{"num_hidden_layers": 11, "hidden_size": 256, "num_attention_heads": 4, "num_key_value_heads": 4, "head_dim": 64, "intermediate_size": 1024, "vocab_size": 4640, "hidden_act": "tanh_gelu", "norm": "layernorm", "norm_place": "pre", "norm_eps": 1e-05, "positions": "learned", "qk_norm": false, "attn_scale": 0.125, "bias": "all", "tie_word_embeddings": true, "parallel_block": false, "init": "normal", "init_std_qkv": 0.0272, "init_std_o": 0.0058, "init_std_up": 0.0272, "init_std_down": 0.0058, "optimizer": "muon_variant", "learning_rate": 0.0109, "lr_mult_o": 1.45, "lr_mult_down": 1.5, "beta1": 0.9, "lr_head": 0.00707, "max_grad_norm": 0.5, "warmup_steps": 200, "schedule": "wsd", "decay_fraction": 0.781, "decay_shape": "linear", "final_lr_fraction": 0.0, "batch_tokens": 65536, "max_seq_len": 512, "doc_mask": true, "train_tokens": 438600000, "max_steps": 6693, "dataset": "wikipedia_en"}
MLP neurons of a small language model. Each row is named by its layer, matrix (up: input weights) and neuron, and shows model dimensions 0-255. Each number is 500 + 40 x the weight over its row's rms, rounded and kept within 0 to 999. Numbers have three digits each.
After each neuron's rows, "fires on" lists the tokens most often at its 100 highest values on Wikipedia text that the model never trained on.

L8.up963:517524452513476495440515552499509530474510498534488516564489470457534537522537456517489518505522442477510465491477458533451520499432509510495524552523570487569537443493423471547491511443452484519447445497462531423551485515454471527490437506549475445512571502513516502525586538466524508554510465554597503446539542449473564476469515463459436451437596462488529516524588492443529474447461546476487496470493433519528457482528562431437498509492464508495505559498471471504491528540560489449468551425503464581500491426457559574429496450441621514470490477578412554481524490514527553542568558475538489575447430513457455453524513444530493508498538506480501450495469459471557483486499557527536500486537515466475550515469557453542520490499558446524495523475447523506449530534487532
fires on: "2", " "

L8.up546:494518505536485497567487504462514530486481501525491480527497495527492459440477483417463493472570535513528454600489525495505546516432489487538515524473486553485482472525446533405451445524549483494552456472430482434429535561521419421497515457503542528522505471543561474464499449534485483519480464420499530530540425484511430548446567477494483523388513596509506511425484520452468465479539516464446488508539473499529505531544470474549430483494518455458557488519542528548493475504446467452415537490468536528462525472534481560462479443503502520566453487497484528432572525534548620483496513515525503531454474527527552535497556524542524500496516535544466524560539522551489468524510441574491519495547445552568444499398544484539489503417472561462452546465554539523546508455484475
fires on: " O", "y", " l", " member", " and"

L7.up782:491518464503507496472509527456518469531522539472478444468526547491516492512529483566499530536476515527494470422507577576483495551463555520484485531511477484536541604576537476461501467513511448462515572477509509500474542567485441596451467520538462470436615455495434512417515547508498469601506523533504471477516464480559510542516484519440448502431532463488474445483550507483448510465536510454418525509479522551446513504444531556511577477533545538524452545528512499490425498538499516482568514431470495418484530448426503528555499481492544552459496552451527474464442498486456541478592459421515444494453421561475447539508487531466512543528515531496471493537531546486518484508466461490484543500530517463462503492534454394481534449529615433472523549549481525451455481514478515
fires on: " ", " he", " hor"

L7.up300:493480488552485565528512581468484462587573483494497486558518527470462493463497493546540493519504486503532469458494472502519463534468502488480520597571514494527482486514478515485489503449489485519470469460525530472501489531467498490516408530526488600432454512480463512493502541446583507510497537469510514502539560532388562546431545546526554482493526483514489591406440492476529479532521543449519575496487508515508504538501538448558408503528481486522520491517470447578461443526521513458448459481435479440449556473429469451433460499539459447483443503507464529507477534522582491480556568490578459517484573545511447457504548519533552465507494476529480491525442466428498564405453544506442511504473458548499416513465480483574470518574582470559456456547492496523480456541509475
fires on: "a", " h", ".", " H", "H", "uk"

L2.up10:463532468439489534468462529447577555504515462549547565475489485523506478489457478471476493524470517540479501488540492511461544480512523520416485477510564513483480530506579460510423600505541502501522383471473535516520511513459443457522469531518508408577508536551483447557482500541610447511501488458511575486508474444524483546548485514460509471464573441518407467492499564519511460481497491494527453460527522504504548498460508452492468558437504513520451484512533482488489470483562474435489476535564537532496550449499483563563572460490459479532473434468458457420459566496504435482529574453554555451487492530422474499469499519575547460512457537539532479448521509473501523515512549530475518535513557510525407482578473554528496458473538585450514493478515525516519388521430502
fires on: "ph", " Ph", " ft", "&", "-", " ISBN"

L8.up804:484495522464518467533532556436484514494535517448525436503485549465477532510527510448507519486469448453528461497516472521462545544506579579447514494500507477521500510542562455507472469516483531464468487487448490489560433428474539519420465526569493504507455425514497491467532476555569541549509537503443504494570488553451560526464508453479467501542468524516503449480539454454477550451490493463485498480529560479545513466534551510584550554469579549559511513524535563504540491462595538537446473482469443514549482486538517493452496477576473456378537431541512444509460488470523555460585490480482506472478512486540473551528480465527580501510482602501494550548614546467504473477473495413502498442494484515473540457460457440496508511552531409490536576509498555492409446465495529
fires on: "2", "N", "1", " ", " n", "5"

L8.up102:565460470509423497513522549581545556466361508570508479501538497500569476523479472508523544477512499556507527546517497516487577478439495523508440491514477441500528533534529516511510462553512575493464513444511561483445481454486493480487493494525533401459500478507457508434522526440504507462545544434474448526462585461515508493520597508475491482481498524549522469601492531531459572465583527473545455435398561494493485458510468542524535519493503477485520467519519494443498536451480451470453459477539516490491454474489450521524530506492470534505554407513427410565502590548495532503472488485505484549439454411454459502518478543494526510521490585493492482463525547552481492453534509533549437476472538472520470462518574512577540519478482487451410455553450478512498485463446522
fires on: " his", "ed", "al", " the", "ar", "ary"

L5.up716:520508452498561529477534432479525528475487509467537531535527492428473513448445543482464502468507480467428495560504445488499537528506463508549485474505458486461527490447549513533480512500502530468451481517464511451500496465539514518517472484503578566448464418469469505524475464443454513563478521484459503440552484512545497509525507523516450447542507579554454449545533557466507480483507507479435555537488510504539480488506468520404497476498478492506532485514426512504460566523544506513450509478464538552525487482468491441496510598409537499470479630422478526443458475471519536525556459477578540461568529467536462534557479422556510488501501496429544435566514418557508524481546548490554586499463468530557538538483443569582502570528479469544395531489525445531466447561483569
fires on: "st", " and", "th", "ep", "0", "ter"

L7.up775:597542527532529505489530520567473584456449512538574529550473506563507477482518499433427539522444576535498510526510536518573513573461507488534523479449468521459475436483503539442457524407552485525534502468459438488481539482453506469478492452486468472499496473589522478524506515553617531450547459489479468522531495514471469503472447424516606461483498517508557492426527478488452432535497516487530503463508464446474508524509529497528519536442466562527568500555494478463500527520467446533457483483483521557475553512577535487532521574439547477460519539493492496470482486515536518478456470439497497544503507469543520524523493453614479540446520448553542500365453529436459460570545480457461498451515484462433478492501555498501462547442488516478553502479498509409521466565511491
fires on: ",", " Men", " tre", " men", "re"

L8.up264:503507478497519479496463489449497501455474471490549513528486392533605492487492550516518501477529438549431539516509556499483474553520548515497582390565458512530539507516504496538514573484522508463542521485381456497511509452513471500498407490606510491471535484545492439476448433574514508501508543493475497462468446476500531538411548543464497456516547500488519493503544512452497470463448468481537520540514495461546486441468493441490439537542506675504530538545487501506534459498509552495511525525558564513429513493534483466493459512425479519530513588466471514486439404549525478550466479468495476437448466454496471553497539440486492514516520531515501518501467470445479522545460520486461518599490534513448498548440454537507571504441538565587486486484545501492485511531515518
fires on: " |", " of", ":", " Act"

L8.up273:496467506469470514447429483524462529534519587466556521554413490451562506529542484519470463496531470471535482485557472524535474479449475496514522538495482504426523492508547523466586474483517457538442466488565466476544468520482487453484535519507498500535404508525504494522533554563502444517501527509470511511512563590493498553493477500497594540474482519583538536445481568519465513516484523499476469489492455422594484533580430481443468492542575399529526504478498539541464444500440474454499513432453509509503450495541565556513468511536558513488533478510483454559487564470530505440454477407529580464504460488626467551520463417503529506459478499546450502541521439468471546486571434495527494481531440487415518445449490479486489495443499466497542535475553462507511531510437548
fires on: " o", " Y", " y", "Y", " m", " H"

L8.up190:461457483489495407487536486458560517469472476430482526500477528484478533513558477556432581545527554470466467533540453474503461553511557473482569540523551442499475530584555421535494381497491496404469505486428508501492487491452516497546493513539524483489507503498425498523473575515535515513448541485586552459527501505562479474521468528506532503509512514499490490442489508408459542526462542491482491525587490495447499591516516478524546409516536512534462548513507438536520492514495560494454533489459537577479525507383561557497483511425455520473475548540497480472524438473533503442541462459487568498525515485511507493517481490495396493532542462520512529493471496543420537553552525488420501573455414447476530477462517546500481500482488539498473520444548509565453447465562550
fires on: " L", " J", " A", " P", " Cl"

L7.up829:431448522505519541425500590440581558509502521472539531559477579551430467439521519510484525483503491464611467475489480533544516468474507530434530588442560540415542558490520547519491527525545474497422516462567466516543508509501449451556531533493496560447458439474474499522543510525506512519529490449475516460566489494475585455410474495533471487449454539473513516481465430448482467501501456456554543440555460478541510451504468502504513480476476537483432519498504523520428603511509559489491516462559511512467521521492498518468408543491522512481489544523516478486511562496444470513529437481517530481511491496529531493492568481545535439445427435485463468577524467490464593435453483533442533523477468487490507568465560512509503559506545531526431549544532476487440431513470490
fires on: " h", ",", "h", " H"

L5.up903:542470501463526537524604502508539482491504487552522533539526477470610470471502570431521468476438477519435434531498497493556500564530542449534494531538480461493511480582522456531450479514584568500531542479476558496450490573536435504496440438477541479437514474508564465517471417500548504502431539446504493558477550508525482463486443527492429472449539514467542485496508510469486495413498512561521514524511573423463478544509507433523564527488495493442522498432450446407491506496512462548492501502558512466515524522497546508525554543517492496464414474497477514637456495505485563518516489465532502460530497535538491501567463500525491487488502544459576548495451407542513589522490508478564457551484429498443497542439467474490496536450437451477524515494472452486486587505476531
fires on: "t", "m", "ter", "th", "p"

L5.up459:490519452535541490521578537474576453581504454486542492480528552444410573435496517497438486473526537519513533451526479569506549499480540481487524467526455458440508462427481452527538443533507495522452502527485506529502448500479495551533521426521498469476462516469507551412467476445474487520531568496559512462493412565513540502546474489538572482489533446537452486407508512412531469541478533403467573518538475466547483495477547448523497558516515465531470548420455501588496532498479554466450506503477506411485412463485518585529549536432449447476500470465506461480521507545552524470494531469538521432487539508506463521496546514578467529467473544460521550520416472537473532540552481459564529531538479532500525506509539420534537479535555518539500534493420464516488555477475494
fires on: ",", "ar", "th", " July", " early"

L5.up932:449443476494570504507518530531482510513497445389448501496537516414520493496468504469563542551556500481445447497512501528457537544517540518502527472499575486533552502484519478558537463440487516509478503510496488532565496542534469503488475510494498534529458473452440460484562435512603488470579531510525436535499559551490527571496550451523452416553513537486487457451458464495479486501582510484524490545488467532532518489552507539499431477496572469489461435513485540501435556557497528563485508532476419524458512463500475514481438536564508484490488534451488510458515450477506409513509561499502501567491470446541546504553487473496427487588441484470511508474567491566470486533493497492419438445518531367499542554492441642499470535502519488501510463449536449497519548538544461
fires on: "2", "1", "4", "0", "5"

L5.up417:449455463531495431462557450502442473508449465436476471454473509416502542480516531498535455485545425533574497556519489559504549582467464532524516461500478552498502556563539464431447447469449476483490557580494526551501495524511448499479467424534411489496528499529424498571494456560431539484532512521566462486494511547497509465471525484488502465520513526467577517483520540490452527537516492526487446513492535479493552453553487503452562496569514456448545560485457478487475595536551516564435404426530548507575496516483512445521513439459472501491459456510524512480526451599473590460489453482514538455572503506511513539473468508485495523516423552474522494471494535434495573508436506461486494563503557512505553490544495532543497432476537507487487478585466538474556475472565483
fires on: "in", "se", "ot", "rat", "t", "reg"

L8.up181:505543516515480600530531464462518484494484427430487436437520518426599511500482543556512505491498501454539509532509491530502498555506536474469504572457475460498501439494474505524507578511483498491473484507524481433557567491488512443569526493500581471448543519508494559498493470527488618529452451475576456507514527478380484530502497512564459487417548473471545519477644501483446505526532556449495454478517441476555523499489525488497448518533437547433486496515556441527402561510484466536587456449525467470453480511485489522486467542456576493543467500500516529519512485445529570494481498552496456516541523608472443484458474448553530554501472489485488529525452545532484525515574458492467544510436469459499466492462538448478528486529512550524479533459530472532435497480473561
fires on: "h", " h", " H", "1", "l", "c"

L8.up172:530481446483521450514532478454567440533522480559478506484549532505485478480562504463457425459488484490536447508525486492550612521542463498491526483409572466505458477443544472464481523500504466451545477470417446511459433573549538553450448518551556476494538462554516513465502476472516505478429543524540515344441550495482455514518511514511509477534455527517497457503559532452527485472423485479416589478480505489520467558436509508461494470497531534524445430515440460466510497469515525576601522543528497509460484568543530479504552498485456480507515553535429564510476496471497493501533605491481485537539477497452540544444549583496519527487498517502559502487526623459551463489460507532478544445438514447464515523550450511521514495518531508501455484515526529570535471545503497
fires on: "-", "er", "1", " "

L8.up306:480525543533495423548508515497471480493518462490564455519510560503484457497471465518500496529513521482493445517544447559464567490526434496495573529519532464492473510528524534463536570569475504508522500552484443478513527523512489518539523522486477489455557448498523499481562416496499481558527504480582513440521510602560515473550472421461487449533462466445509467551536500430496434537497423534447562470483585541541475463537561485526530532461522409519483541506499478544477576507581439419445428497504497523477569515521544505535489549473517439461493557418500502531513430428483533521466500503454484532523474409534449508545489546453524523455552486515489573482482515467462508470529416428524522497575429515460474461530524412452563434545550477469467530450528480487458482491540542
fires on: " sc", "0", " ", " next"

L2.up65:522425492445515492537536540493425539607471547493529533419521511526457515494499515467529438523546522547441455494522517581470563541514521533457449457489551463553527526511468495494560495518481507561580493454505482460544499464551481521498529524537532435446519446473465481451481572516519509420478545547482466473464527490507492516497551492514545557492412501509462529567496537442497475501531548508549512541476503562502581527491430466432465449457451558458516516441506531583508515512472538461514469529480567426453535478492411422390463580477517501547449521567557467439483485504463432472553448514528508495578448557478576512485510463488499535542466478495493504472516537496504465480512519509377481485491546476432571495492444494502551511546468492492487453526466469548553499498510514
fires on: " pro", " Pro", "9", "0", "us", "1"

L5.up536:437508472472561459524522506485539524443456522476543510445523488462531513514541464528425448377508483489489547468486542485490460548530444463507545477510501484488571492428429466537525541585522469499544485476488431485540503490436508549512452553504494466454517483511466511397490474511472478518540510507547499422483550595558525462555524502511577491485513516537455476499456508475453502485559523477460488581474514458592464444523554501499493481439553477482480468471563536471442469522488512570476466546428612415528477487486529528507520525503521446495590548513489447499508482494461521497478523441528485499485458559500509523490565501481434525445517552475525487518482515516470488429538508465529498593595464498535445473428496457474510546578554427507518427561491553530508440501565480
fires on: "at", " of", "th", "ir", "c"

L8.up940:488474511585473460477485475475433590545488558507530488508578526547477536469478465502497475476487545472592486454528435537465453499504463487497516587545483584479530484478485536532503514498584513541508548463457479486498472436562530506496533469488413474567494414487529512442499530456586535486548531520459512474519534527515516588438543437574506448538557477481496492448542581535475487471530453432486508456518466409521479474458476490505423505461559522469483544480533516526479502433531419469451543445406533470471494494534511483448462516534518406532535479560555514528490498497403554474536504521487466533582531536507533482533551555466546497431497496518467518543494505451485523487474533418540561460503460453487524423485453501504515509503575534575502521548501441528480503481486480
fires on: " ", ",", "–", " ("

L7.up401:440483475486534489548487509400550499470548513521533500445481551508493437492453511553458525519433496490470529486488607489459589462539500480461497507512457511519502470525545589471464465485450517472430488514553527474444557475507486525510569502465544574539526514504538563484431445479482516488498539507471483565613521560535428465456453485515521497457486495496504539461568492470498483494551507475453482596444513543481481496508453458555466519561538496521400501473529566502502503460452512476553531503511564526507514435517533497546416528531497525510496482532518535557384443416491467550557511490439563447522464448468483465513503456507448572580496528543515421499520545536537437438489515464534517538511488446438521486465559508455525469511514543517525429544474461468480503444536551
fires on: " s", "8"

L5.up254:485478551419551497555496467461580543505486445448610459488465469488545472459567480545506499420517499471493536494503484496502547538451477412423559430497479568505474506501461474472543538496475540528543496497473542456498496550485495501560521585504506510493533461489334433525477499481490527563531435553486511421554519504467512470511491539491502491501509525516488477480444538509422476512509506477480518552523493465488489482459483451507486585451580502497535502611587464453509486575489514473493472486488519418543521484424497555561500444537524476513507519504535519516495529546489526536570530527514509497484528559471497564474513426489425472499546507517566460545509467531456499481502476442474423537519437411490479521492594478492538449534517478520482459555433504484454549449516453
fires on: "ir", "al", "at", "us", "iet", "ent"

L2.up443:431528464460456502518562523477461579469446398476556512521516472544597488421515481521525414488507535559462489556544498550488508538508477410555513456544495515475405496453562478486511486455492555521424502474450539509518504457520489466524488500506539504484508550528496562495528538516521460539464484454466512515471533428491548588420454487443558498512515495496496365549505535486427451475422557547447490488482505457558564497497517553465434468502480538479487502481602490481468464508580460395446543484489544549528495574563519526532547509476482486477498434501482550542417524514491483554563545466547539482499435502497475526492496487501512501491489515453574478529462530473529507493534485566548474466497458479521473505476535523523521505493509543533458538498461419555474439529455525
fires on: "h", "ph", " Ph"

L8.up609:514481551494525535428501507444497495491506434487503525427483470521444531505549513526504516519479502483445504450474481483467605494512463579472516457486490499443460438466473456466556500571536511467533493486502519495458495439508544453447523527544522483468509506512457475515530475480418404472484499554484615449574552520549502499547461448529563528497488494570456517510543465570512521488538566531481435473488486478539508494517476531440454481483568466531440483555404529439516462441459455518515468480502589460449487516481513472524594549505491511425495478532536501551480507492561505495540572541429477475547463461514553442545448578523481461430620506547455512485561453477508528478486473567510471504495504450530534527599510485584520516515516461484485509526562575497501452447489521
fires on: " ", " (", "\n", "-"

L7.up727:422476502513547520470498518461432492466481468443462436466532499479450501440544410572517460496558489503437486514556470512501463573493417519477518511490467510531466500564573508430500514469507482507533515553513502544527518484537505511605488507499456435441562454543485489522569544541503541620511497539538462444557526586483500450545510498428484461416451513491493520474464519509486584512537501446414454463510396572507551570449540504515453475524514512487502472551480527494476450519463538532536519458417562504490454469458558478582487492562492432463472594531492525501480490502458499470521535523513485487585492526511468511433500496512530531490505488503508530507551528518414525557529517518428525519517423506577454466473503522519507522552440498506466496457592512456505475494485464
fires on: "el", " as", "l", "e", "c", " w"

L8.up78:483471416514469526553441487514509497438483447552481541498515469547598507492481540535543521502461491516363425485460506470517557477469510483374508471578467500515549510505504520459470500563499522448581555447456492511459524458485497543434514515482482452476479485542481522505536561506535471439549569457487567539536465500440496453437550530475491518441508436508545493527497480496498457504478490499530423544510504553490482480438466445558534540542524647536519521526530526528447568400534526495498466571493519479515462552482531532468489454519478544546462606464519469473461513450515470458480486527494526478444521418465488466529492526522504478465541506511488526451538465480455497505550585473493514574484494520493547512535513486485505446488524543600446479476475494579537456502471545
fires on: " |", ":", " D", " of", " UTC"

L7.up581:457500483519548500564420462535478455537468572454484445521467530523499510481564542536541573476464520482467466409581522453534505531508468525506467574532478486583470491500438559546585473451463484467432479552482534519504424488510542465530531516411521572540482574515447400479494491539500535475507499481466509481488514567567523527436510516428551501495524444463491582484483453529487582551522502427460450437480492502464511486563490469507441521531542533490451538492434521444511492481489517515491518477423435498585578543463472538566473519490528512481558535512535471434537543468498514527508462572508510530570550457535535474520463520515493499532493521512487454558471480448530424589522496482511455469481490428493507550512466542491469471516444447502464495485575519510565449472455469
fires on: "P", "1", " in", "in", " of", "if"

L7.up620:555489548560491404558503502498431533439523555554471380466532513477472485564509508519506521557541499479470557489444496527509494481560465476499504522559467421495541557504494558441519467546531532451471477457563448453519510482415476478557485509572570423557493457495499537449535463432513459519488478503462494558516532454507508580538482539441480500487501482556498497472577469563506516455569423552481496488486494466471507496460565454530513517539573486502446503509455495538475477461527450507500562479546403478491452471529491552508521599569547520434532403422509431524523556481447569549554531468508510510494463474497516403480465486479480480472527493532473488510491494484477523552483451524433565461423547514526545477476521526445480486532488504445487534496511553515481534495540467
fires on: "ing", "ed", "al", "ated", "."

L8.up522:522479522531526568506486475437491518484524428508473445497579502469522561434541503500578521541480477498521516624493441513486522505530433504519497496515513475523499506478466512475578519466480467535488518424416555551534529432463516529508409523512422446502495471543552482511433461467575456532486508480526506589550461484420576508508528559499474537487549487544547491509479525524555536482497527447506466557529463473485555484539518489484540414491477465458475402548467524511480522543460464563504527471535455482457467512521515535476564482529605465502554487479507471511517518476596462576422463539512496478448463402482475434461492478467511499428486553546503469531442481519491495501451518554537529490452557480538532533529480476537448480433506499413505555479535485438582520527453512
fires on: " R", " |"

L8.up441:506447552510487518520513471472446471471405555580498530529529485477532494518585484550501517491500536493597472456468514541513486414564542498432463454562488477446468524544482549486474534560475508428477533489424537476526567474521480494510530478525497478516561516494492518520523448485582471490536535443500537504505518570470539427412547479540474558462495459475581476490496513452504436484402452540466572518450536522511506489493465439495519534518496493497472462492554496483478528550424514474526428546478519568430429524535504491446515456472466453591496599474480560452480511473521482531479531479483558408544511437472399464489575511539470473431484554470511507516506481502516518558540548486560555501503532456520407533517499456486518482453446527526467472483504564569475520488509500
fires on: " |", ":", " than", " /", " and"

L7.up729:501446573499501522472499529563482487474481520495600485464518493547481495540477424482465500475513518530511557578483492560517435570526499444510464501549523507513461481543502567513452544534497440492483473501415461523435535482572499594514448521455468525461513517490535406494468500501513460502475503551487559489550540557512462462488504429452507560456506498504523445481495600567476484515543429487410477456441515477521550419497539500536446529555527493517507498502543553536502490502513445544422430481481490454450443457455468525494583527513532479483550559463514459550467463522510469441534578533461469468509444462547542537471495536449512566425546492559472517502497517418448466518499558568499498440559488433454528479487501518502461550449521615533493483489524480466463470459553498
fires on: " ", "—", " dis", " ("

L7.up179:439571541482496498537503496560525464531439567457498507460537387508492503506508449538512513445539498513551531507462558552513458512486566415475557464488481501486525535465497484405536500486450506502527535570504489466537592590540410532451562475524399522510468496471526527449481464508452526493524485488541477428510472469498504485535523453457528485476451499469515468473500500445413549576482526466502455467442457465515570523462545566453405486490476496488449561539512567511528528508461515520494472585547475541523556452505546540561549520454493493550470561545564456526411474533434494542541531539539519411475461541485430504480511494499524517484488534515508536472500435527455497496539497501508467544522462492460434479470454518483514463511471521412540533573567528532415491480510509
fires on: "th", "ir", "e", "st", " first"

L2.up916:502459422558537439463482501487540446444456449580495545478516622534472501487520493526470506550411551518530492577542531458511506519534490497442471438569517502544502489477508458566517491498484493473526479539497562439514551529458517496522475529422502526439509476460503422508537459527409553490535493493494507474481515484572546465437477506437503468518535467502513543532467588467456562496556491452479528473491573467473479454511458535534416516458470537502502522500572533516559453474443440397524482420487457486509464409485493507489462503522445458490500525497439513466523422470540447576550527485498453478482511480496542531534544497479578560501502527469500491533563453516532536509595549531508519529540489520519466446468495599544510602509527540491541530435535488480474486456472531
fires on: "ap", " Car", " much", " cop"

L5.up115:464514508575561439429467498505564484550482490477552483474503547492485544507449512536450515570492543481522461517486525487566424554502506519505501565544501549558509513458495499558484475472500551478546501429479504548524487512437491509547489503552454560491480483537454510452483521481524525485583466536588545588585446491483490521500538481536553409528521490506465377497498494536532492552522456505520416539499483466506407476477457460484502531452476445510521528444433483501471450437487467494496473527466556466503575482457514489449458557515518505470539517472493446538545477514412477483582456576468513476454429513487484526509505588570561508459516507448512549557465470472449563559515523439547448538528473476514470477454461516410523451548479474572498488486458474461512568473490437
fires on: ",", "ol", "art", "ass", "ar", "or"

L5.up699:482551522479539483487460516531444495525429497483473531478439505500502508464523454533514497519450519484475498459516491517488521521537492535425487540570540520543453486485526484528524479538524511462524491428508522503539558486492433510508454533495460503560476505534491561538514533459468459481526463445412450540548474527494370479498524516445592550535566476493457562576559477519426507469449495532505459460419512484440417470443531564523419575586543448495436487493491553543520547498446478387498498503501474533488485536535563457472475572499506479481478511497494563512511476435429522554511541564514442502583418522538460437457470520529471495505490444513516542557566546535486498495532543417461521558515516472439473503476542500513579488479521514492483515557533585459463513540436500
fires on: " f", " h", " t", " s", " w", " b"

L2.up578:551464479512591562579481459564492611489593471461486460528478540516514462544500487464511530546501516457399519479467436507429515451491498462502520551530480514588444476526554578464542489489483455474525516497505486550537559450538538454504482494549404504545553453522515426547501520488523519506574530495397444497542492534527475518486489488499491474496500476487471571548497452549462522431535579462557530519535500488479423493478524515545475460481471516542512515508557443499578544519503422471501515468394503466562503483492522463493471532561479509467430561513476539511454479564534525517471523464526495484438398482539561539584473520573493531515511464489490463451500484410502535531472489530519498552478525454409537469512502471534530477489451506431514478479487464453483455479532522
fires on: "re", " le", "^{", " tre", " fe"

L7.up251:568459530525537461489494526504520530501503526568573466539538516486523487498483579459535497500482529455493493443428480514562509477537508550453406546522501468424445433484403427477489546420480486507497462467528580530558450475515585542531514406500467507477460545536493465455443473485506525520499473528522471520480491534483428500559515506514453508480478527512497479554550485487570470540480515485542455458506587535517505483488425546464515528520452508452465412469463507475503498558504552505575501565511506476442464502550459561552547560542526512529543553474475503476513530453552540499465527499529505453492471435502479462454469396547543494484466527509451476546527507463542503550471581493484471482488499533522559532538542446492515568515535512440508423481437394536507590470438427
fires on: " the", " or", " |", "ar"

L5.up685:530479490485459496499476540454524456458554537527527453544496556461574452529496450497475527433519459417468495439506546591555498512486456568467492470524468527475522502560512566486552517457540542578488527448474559530469512480517477515518481460596542519501495483487566448388533461494507524541432503436508500527495477527509431490433516479519546429528586493498568553516548490516564479471486460507518418505510511503468489456522495508487505479466500472490452504450530543513478415498557446519440482446526480511506542421485482513457516458501494521512590497474522499536457502577500516492562523498502499564486427499461498596473420492528479518453541475486508519515527552534450468441529489414562508580537542519489531537518575485549487463581393516543443432487476515484502547427512551
fires on: "ar", "al", "he", "w", "."

L7.up342:449529522478501506415491467559484499489459501474508481480432532478502539529527534505509518552505510477498509580527524543533503470480424441511479513546504497487465534435469461557499572448457425523466497524522541532503522430449443534507488477491542529519537487541466529514480570512526546482555505497498547484411542545474476470556489576437531497493505483522506445457538499469506487529465451579542509518517512495532567530586475467489499477522490481419522452504457539466433456449589537496407547495474521503529459516549499482544541533468556501517459491466582506542512477481483506548538487448604524511502467461451528518429516543443505493418447594539457521539486585490499578504474570435416525474511470465470518436569605525523431427484489465494491489457432516425495450457487525
fires on: ".", "i", "in", "reg", "ian"

L7.up29:436516516475464459514427490407474572445478533477479442547470539512510476454534525521580584584477440452481404549517463487518454537534518509410531554557469498473543574413526565455473513501516479529483563419492522547485486497444497554469429585544523541492431557528497456460572489478509455500508560532483503456511501467475496517482536519499452600576549524485477496447488558489494529495522459497507474508534555520515537540492512443519475535481430527515545491531432487451465484427449567539470555455440534526512469472506543554514458545499573526523465501444553429492542527517482462536479517451477465495493477476484508464446487526502463530499514530489562469486465567505491540488530513449541483499479449496500530483527519492509471457490467419535438571470544494587480474425557555
fires on: " R", " L", " K", " P", " St", "L"

L8.up925:509520529572469567567542516450511477496514533524471447485503533494521482470487491477552517521511505531535536478438542505459485496443457527491480427569447495474444480509431505480556480424519473502549561470545516425569392535442534541471581491552431440576385549452433569483415512497545540435549550466531523494477533537465500498467599533556504504468570452460529487520514535475528528548512534521530515505585474486502496540562514536561481533454488476545512451506493465485488495456506491521472523530481490488457528548514515502523505442466537586551524484471507481517467518403533504504502459447522459521445589469460494493472433483477475570470481528494483499508468491486371472496498529521527482468491542459584565563529519494555520438517504469524475526477479454422460475482462511
fires on: " |", "s", " B", " F", " to"

L7.up156:479466450532478510509576529490545517514442579469499448469527484576527618445538579525477467486498532461495535549523456504524504552557439569494529467453504434511532467483571512479558413412453505505473494509483561470548543545521450454542413544523500493487509505527461475577488543493466486427498518435494507520504497515505517497429521451462492471511486500483491541527499464488545502562521498496519479496501490492493504510500445444500526496522510537537532428485520538473568421543534547512497521508533455484510480417549475479498486464445505491448478522504556460491495491468497495479593478687458471487440533538599495468496525507425492517517504497450475528548510425411500469505439454492473502513542493455564572532524538530511464595460445518486523470445475487457514479463432527
fires on: " in", " In", ".", "in", "In"

L2.up14:496444505505539566514511468490560528474446616488501512418485526571509486460406543525480526462533503503465506489522480533510560493490532467530453538524485495500496527472569501497507492487454498438432508442478455503530527437546564513454484530451628501509480576509429528532507455530582439582498502496537501503470465523531595509482440514446544448506574494464417510478530486427432462488478548549515538466467496480592485449516528499527482509550541547437402574499447501529462498450508526442513483465556466489465515508543520506520538482536486505550528557505489526447459516486504472500469526530534465430470478486584472537479502444523509537476475491516506446533472527477480564423486501517485429497624547461418488472472484470497489559523469452534536479522449496512546482591506509
fires on: "h", "-h", "H"

L7.up80:550501438507461457448501564468467527511476486565468489496544538548509485582492511489490502467589592491489457425479509452536446541435567442487446514531543473510514448517516558466539494503460530439533475495476538486392551467464600535443501424531507453499496547466536470404433491485516487503465497572551493502449512490529500579516492461510438460439461504546510545538500523484478534563561558460477439516534461560487545535495453451574477538450544459488465493514516480567458489507468504463460431524483505513523545554504514561467534522529505469531557534546513490458518530462485545481465507566457515490540439526477480557489528544404600510508497492451483481476531546516415419550527508576517403516479465492523462532482545446547559483535485505442492487480509485551490532477520499
fires on: " \"", " o", " n", " l", " O"